config.yaml
vocab_size: 1024
norm: "layernorm"
rope_base: 10000.0
attn_scale: 0.177
bias: "none"
init_std_o: 0.0
init_std_down: 0.0
optimizer: "muon_variant"
warmup_steps: 200
seq_len: 512
MLP neurons of a small language model. Each row is named by its layer, matrix (down: output weights) and neuron, and shows model dimensions 128-191. Each number is 50 + 10 x the weight over its row's rms, rounded and kept within 0 to 99.
After each neuron's rows, "fires before" lists the tokens most often just after its 100 highest values on Wikipedia text that the model never trained on.

L9.down654:50 45 51 60 56 61 63 45 32 57 39 46 50 52 52 34 48 41 68 51 78 59 48 59 34 55 43 52 43 61 48 50 52 53 51 43 55 40 56 43 56 54 50 47 54 37 35 38 38 33 62 47 61 49 39 48 68 52 40 61 55 56 47 59
fires before: ":", " |", " of", "\n"

L6.down365:30 47 50 38 37 48 71 62 47 44 60 55 61 58 48 56 61 68 61 41 54 56 42 56 51 52 45 60 59 42 46 37 47 43 50 63 50 60 55 51 55 36 61 39 49 39 40 49 60 42 28 46 60 56 43 42 56 62 50 41 60 59 36 49
fires before: "ing", "fore", "gan", "g"

L8.down45:51 48 60 67 42 51 56 55 42 60 58 48 42 60 38 46 54 58 36 42 43 52 52 39 51 39 50 55 57 61 63 55 51 53 53 45 61 60 47 43 33 50 46 37 46 49 17 50 35 36 37 47 49 48 60 49 57 41 44 44 58 34 41 58
fires before: " |", ":", "==", "er", "m", " =="

L10.down190:44 38 46 56 47 43 37 48 39 47 74 42 43 62 54 61 59 44 69 43 58 54 57 28 51 59 57 61 33 69 45 72 44 54 67 39 33 52 62 57 30 38 55 44 53 59 52 49 54 63 43 68 44 63 43 53 59 23 58 50 67 53 50 49
fires before: " |", ":", "==", "ing", "ion", " =="

L7.down71:46 58 59 43 61 50 25 45 51 51 37 63 38 42 64 74 46 58 49 55 64 56 64 45 45 46 48 55 65 60 53 29 41 61 46 67 51 53 60 49 62 47 45 55 34 39 52 73 51 26 43 49 46 52 48 34 46 53 60 50 57 40 54 44
fires before: " |", "b", "er", ":", " ("

L6.down524:53 37 58 44 40 54 57 48 53 46 45 67 54 43 50 44 42 48 51 44 34 52 58 59 60 43 43 66 47 59 49 37 64 59 58 52 40 39 39 45 62 58 37 47 51 71 27 72 56 33 47 56 46 59 46 58 50 66 60 57 45 41 49 62
fires before: "d", "l", "al", "ition", "v", "m"

L3.down98:35 55 55 47 54 51 42 54 58 55 43 54 42 45 47 45 58 35 57 47 59 54 54 61 36 55 48 53 29 57 56 43 42 45 40 45 43 44 49 58 50 61 44 42 56 48 52 48 64 38 48 54 71 33 46 50 54 55 49 49 36 30 42 49
fires before: "ople", "\n", "ent", "ak", "end", "ace"

L4.down281:45 41 46 50 62 68 58 48 59 54 44 53 62 51 37 47 55 52 63 68 56 55 52 52 67 51 37 33 57 47 56 46 42 45 44 60 51 40 35 55 50 48 54 46 54 36 60 43 52 49 41 55 44 55 69 34 53 49 54 42 44 42 36 70
fires before: "\n"

L7.down360:54 62 59 44 64 45 54 34 46 53 40 71 38 61 66 42 57 58 41 50 60 69 61 38 55 38 50 62 56 50 72 42 52 51 48 46 49 62 51 63 47 55 63 61 54 49 34 54 54 48 65 53 30 53 41 47 38 51 30 34 35 44 40 39
fires before: "\n", "r", "s", "y", "red"

L6.down627:61 74 52 36 25 49 37 61 60 37 48 70 36 44 49 48 66 46 49 43 42 69 62 52 58 36 65 76 62 49 38 56 59 45 55 42 31 54 50 37 55 37 51 35 69 52 66 57 28 51 40 52 54 62 53 52 61 39 49 47 55 62 68 60
fires before: "d", "ren", "v", "m", "ap"

L11.down208:40 46 39 58 38 33 62 60 52 56 71 71 44 52 46 47 59 55 68 41 57 53 48 49 50 43 65 44 53 51 55 53 48 49 62 42 62 58 48 50 37 45 55 61 60 58 62 50 38 43 58 54 46 31 42 59 47 62 41 54 33 50 36 56
fires before: "fore", "ing", "h", "ai", "i", "g"

L6.down695:36 43 74 42 58 48 45 45 44 45 30 61 55 61 43 61 37 40 55 56 46 49 61 26 64 48 48 55 50 39 54 47 51 38 45 53 51 56 61 38 37 54 41 49 42 41 49 26 51 52 46 59 55 31 59 54 53 41 46 43 60 30 53 51
fires before: "\n", "el", "land", "er"

L4.down596:38 58 47 54 50 36 57 58 49 50 43 40 51 49 35 58 26 37 69 59 62 52 28 63 54 63 34 50 57 32 49 48 43 59 50 68 59 50 43 62 48 49 58 64 55 54 50 62 53 57 66 65 67 48 41 56 40 65 48 57 44 33 54 52
fires before: "\n", "b", "d", "ther", "l"

L6.down232:37 53 64 24 60 45 41 39 67 42 74 46 52 51 47 50 65 57 65 44 64 51 52 51 62 46 51 55 67 54 56 45 53 62 64 64 46 31 62 55 55 47 34 43 47 38 59 53 50 66 33 55 45 49 46 62 54 46 40 53 53 64 43 26
fires before: "\n", "ame", "ad", "-", "ome"

L6.down762:52 42 41 43 52 54 57 50 63 37 55 60 65 55 46 36 62 53 38 69 43 46 59 46 57 49 38 45 48 42 55 46 48 40 46 59 66 53 52 35 48 59 43 59 55 52 62 58 59 40 54 46 44 52 40 35 51 44 50 47 49 59 50 50
fires before: "t", "ly", " of", "th", "che"

L8.down569:75 41 43 38 61 43 52 66 55 63 40 46 61 50 62 54 61 33 54 49 56 50 42 45 49 40 47 47 69 48 32 67 60 60 32 45 56 46 67 65 50 59 49 22 52 59 53 60 53 58 52 43 46 51 51 52 59 55 63 49 45 56 55 59
fires before: "ent", "ord", "ue", "og", "ence"

L9.down109:59 47 29 43 56 48 48 32 53 42 50 46 36 47 44 47 56 68 52 51 60 53 62 45 50 50 47 48 45 47 55 63 27 53 53 51 29 48 43 42 48 59 39 67 39 56 64 53 71 40 54 63 40 52 45 65 51 48 35 48 52 45 46 48
fires before: "\n"

L10.down216:52 52 54 56 57 54 51 59 42 53 56 74 48 58 50 61 51 57 54 67 49 57 44 52 61 45 56 50 34 51 38 41 61 40 60 69 53 57 45 57 72 59 43 50 36 58 55 47 47 78 46 32 51 32 47 49 58 50 42 48 41 57 63 73
fires before: ",", "ite", "ile", " the"

L7.down597:37 46 56 66 51 53 36 62 69 32 40 56 37 36 51 51 54 59 42 44 41 67 48 45 45 32 50 43 46 48 52 51 66 42 51 53 57 60 48 48 38 49 57 65 34 54 40 52 41 56 53 55 39 45 34 50 41 74 40 55 58 43 34 45
fires before: "ru", " /", "it", "ational", ":", "ign"

L4.down367:64 44 53 64 61 58 39 50 51 45 50 48 51 42 56 56 42 49 29 47 49 42 62 61 50 27 60 59 24 44 53 31 59 52 49 43 75 45 38 21 36 40 43 52 43 39 53 60 35 48 36 53 44 43 34 49 70 64 44 67 39 55 59 57
fires before: " in", " on", "b", ":", "ent", " "

L4.down293:63 60 56 54 43 38 45 64 62 55 45 33 40 57 65 59 53 62 60 52 47 47 50 57 39 32 45 62 58 52 55 48 45 32 60 58 57 44 39 22 70 51 46 58 51 63 58 36 51 37 49 49 23 60 45 61 58 44 40 34 57 54 43 56
fires before: "and", "ren", "ound", "oup", "ing", "am"

L9.down639:27 56 54 52 44 58 43 56 49 61 62 48 53 61 49 56 48 54 59 41 55 62 46 59 29 57 59 61 48 48 44 54 48 55 52 58 43 50 50 60 59 43 54 49 59 36 41 66 45 55 60 59 41 57 57 60 45 49 49 57 53 48 33 53
fires before: "r", "ain", "em", "ent", "end", "ut"

L8.down451:31 68 50 43 52 72 50 60 48 47 59 45 64 38 43 57 58 62 52 37 48 72 44 59 42 46 57 51 39 52 62 50 48 57 43 46 44 58 58 35 46 46 58 72 55 58 62 22 62 46 58 52 43 52 31 65 48 62 47 39 39 44 42 40
fires before: "\n", " 1", " G", " ", " 2"

L9.down732:34 49 47 65 51 65 29 68 45 53 36 46 42 46 52 55 46 51 43 37 49 56 52 46 53 49 51 59 44 45 48 39 59 55 53 51 52 66 72 44 57 42 44 35 38 51 52 34 38 62 30 53 49 57 49 58 40 22 61 55 28 43 24 46
fires before: "n", "y", " in", " ", " e", "t"

L3.down321:48 36 45 48 62 46 29 70 57 42 49 44 41 46 45 60 40 60 49 51 57 43 56 39 52 56 57 51 51 40 63 38 51 21 33 68 57 39 44 42 54 55 40 55 56 49 51 51 58 40 51 52 29 55 64 37 50 44 50 43 57 41 74 49
fires before: "p", "y", "it", "d", "th", "t"

L3.down187:54 54 46 59 64 48 42 40 39 65 47 53 50 46 71 55 38 30 46 66 34 51 73 50 43 36 59 48 38 44 63 53 44 44 51 41 67 54 43 54 44 33 53 48 48 74 40 43 50 56 30 51 16 43 44 48 33 56 42 46 56 45 51 46
fires before: "\n", ".", "ne"

L10.down78:45 34 48 66 49 73 58 50 60 49 46 27 63 52 51 55 52 54 48 49 41 54 42 47 49 61 67 56 52 58 54 56 45 52 42 53 64 70 47 49 51 55 14 60 48 49 59 50 41 48 61 48 41 58 45 56 58 51 51 56 56 37 43 63
fires before: "ent", "end", "ed", "est", "if", "$"

L6.down11:36 49 50 45 52 54 59 40 49 48 58 54 59 54 44 29 42 51 41 71 49 50 32 54 35 39 30 42 47 63 45 48 50 58 58 57 27 51 52 39 54 56 39 49 65 51 51 33 59 61 34 58 58 51 67 58 34 52 34 45 52 51 71 49
fires before: "\n", " The", " He", " A", " E"

L4.down158:74 46 53 65 57 74 57 47 37 50 50 51 56 48 63 47 45 34 29 47 39 49 54 59 57 48 43 42 44 57 62 42 37 58 24 46 51 59 62 48 54 63 59 48 34 44 48 75 62 35 65 61 43 73 61 49 32 59 49 45 41 48 35 43
fires before: "oup", "ound", " as", "ad", "and", "-"

L4.down521:52 56 57 34 68 53 44 61 48 31 48 42 56 41 48 57 56 51 58 40 44 61 53 61 56 45 45 46 49 41 44 50 63 37 47 50 39 43 46 58 56 56 50 33 48 59 52 67 42 51 57 51 44 55 64 42 38 45 68 32 37 47 55 35
fires before: "r", "in", "end", "ro", "rib", "ain"

L3.down473:68 48 63 60 54 39 42 58 43 46 58 49 41 37 46 54 40 42 54 50 34 45 47 47 38 51 57 32 46 79 48 40 45 62 34 45 52 69 43 59 56 50 51 44 58 33 39 46 56 40 38 59 39 24 48 38 66 39 37 52 54 56 34 47
fires before: "\n", " \"", "ag", "o", "ic"

L11.down64:41 46 48 70 38 42 70 60 50 53 57 37 35 39 73 38 64 63 57 55 55 67 48 58 51 31 54 47 39 51 46 35 58 53 43 63 65 47 59 45 56 38 35 63 49 37 62 58 42 51 43 59 53 57 60 48 40 66 50 53 69 31 68 48
fires before: "\n", "her", "ons", "ad"

L10.down657:77 48 51 50 53 60 51 71 27 62 57 26 45 60 45 50 46 37 33 47 28 44 53 52 50 52 60 58 57 37 38 47 42 50 44 52 67 44 41 52 53 61 60 36 59 42 49 42 38 43 44 49 52 49 55 63 56 50 49 52 52 33 68 52
fires before: "ident", "ast", "om", "p", "erv"

L6.down538:43 71 65 39 60 54 43 50 52 48 50 53 65 45 39 46 48 66 55 44 44 58 48 59 54 52 45 63 64 60 57 34 52 33 67 56 51 27 56 28 49 43 48 59 54 57 39 58 40 37 45 51 53 43 37 58 54 59 27 39 59 46 78 59
fires before: "ing", "fore", "gan", " a", "h", "g"

L8.down227:57 60 43 46 54 33 16 64 32 43 58 51 54 44 58 45 47 55 47 48 39 57 36 73 48 69 16 43 38 35 52 41 34 54 60 30 47 64 57 53 54 43 54 42 52 40 53 56 53 50 58 54 33 45 55 47 55 49 47 58 59 53 54 44
fires before: " |", "==", " ==", "el", " l", ":"

L8.down309:38 57 38 70 69 51 35 51 48 42 55 51 56 46 67 44 48 51 43 44 37 51 64 35 58 30 51 45 56 47 48 50 42 52 69 61 58 09 75 33 56 48 52 28 43 60 62 64 59 38 51 59 40 47 45 51 62 71 48 45 67 45 36 78
fires before: "\n"

L6.down648:57 41 46 56 54 44 75 55 51 40 49 35 64 58 58 48 61 49 53 47 48 51 61 53 39 59 48 54 44 73 62 45 48 44 52 49 60 58 46 51 57 47 45 41 38 59 47 49 52 46 44 47 44 43 46 55 51 41 53 31 43 50 42 70
fires before: "ational", "od", "ter", "ai", "a", "i"

L8.down279:46 63 44 61 71 43 53 49 59 52 77 32 66 58 43 53 61 53 54 44 57 50 67 46 50 42 27 56 59 49 49 41 53 66 51 40 48 22 52 53 64 39 55 58 38 46 45 36 49 40 53 60 38 49 43 42 61 54 54 65 54 51 63 37
fires before: "ork", "ound", "re", "o", "and", "ur"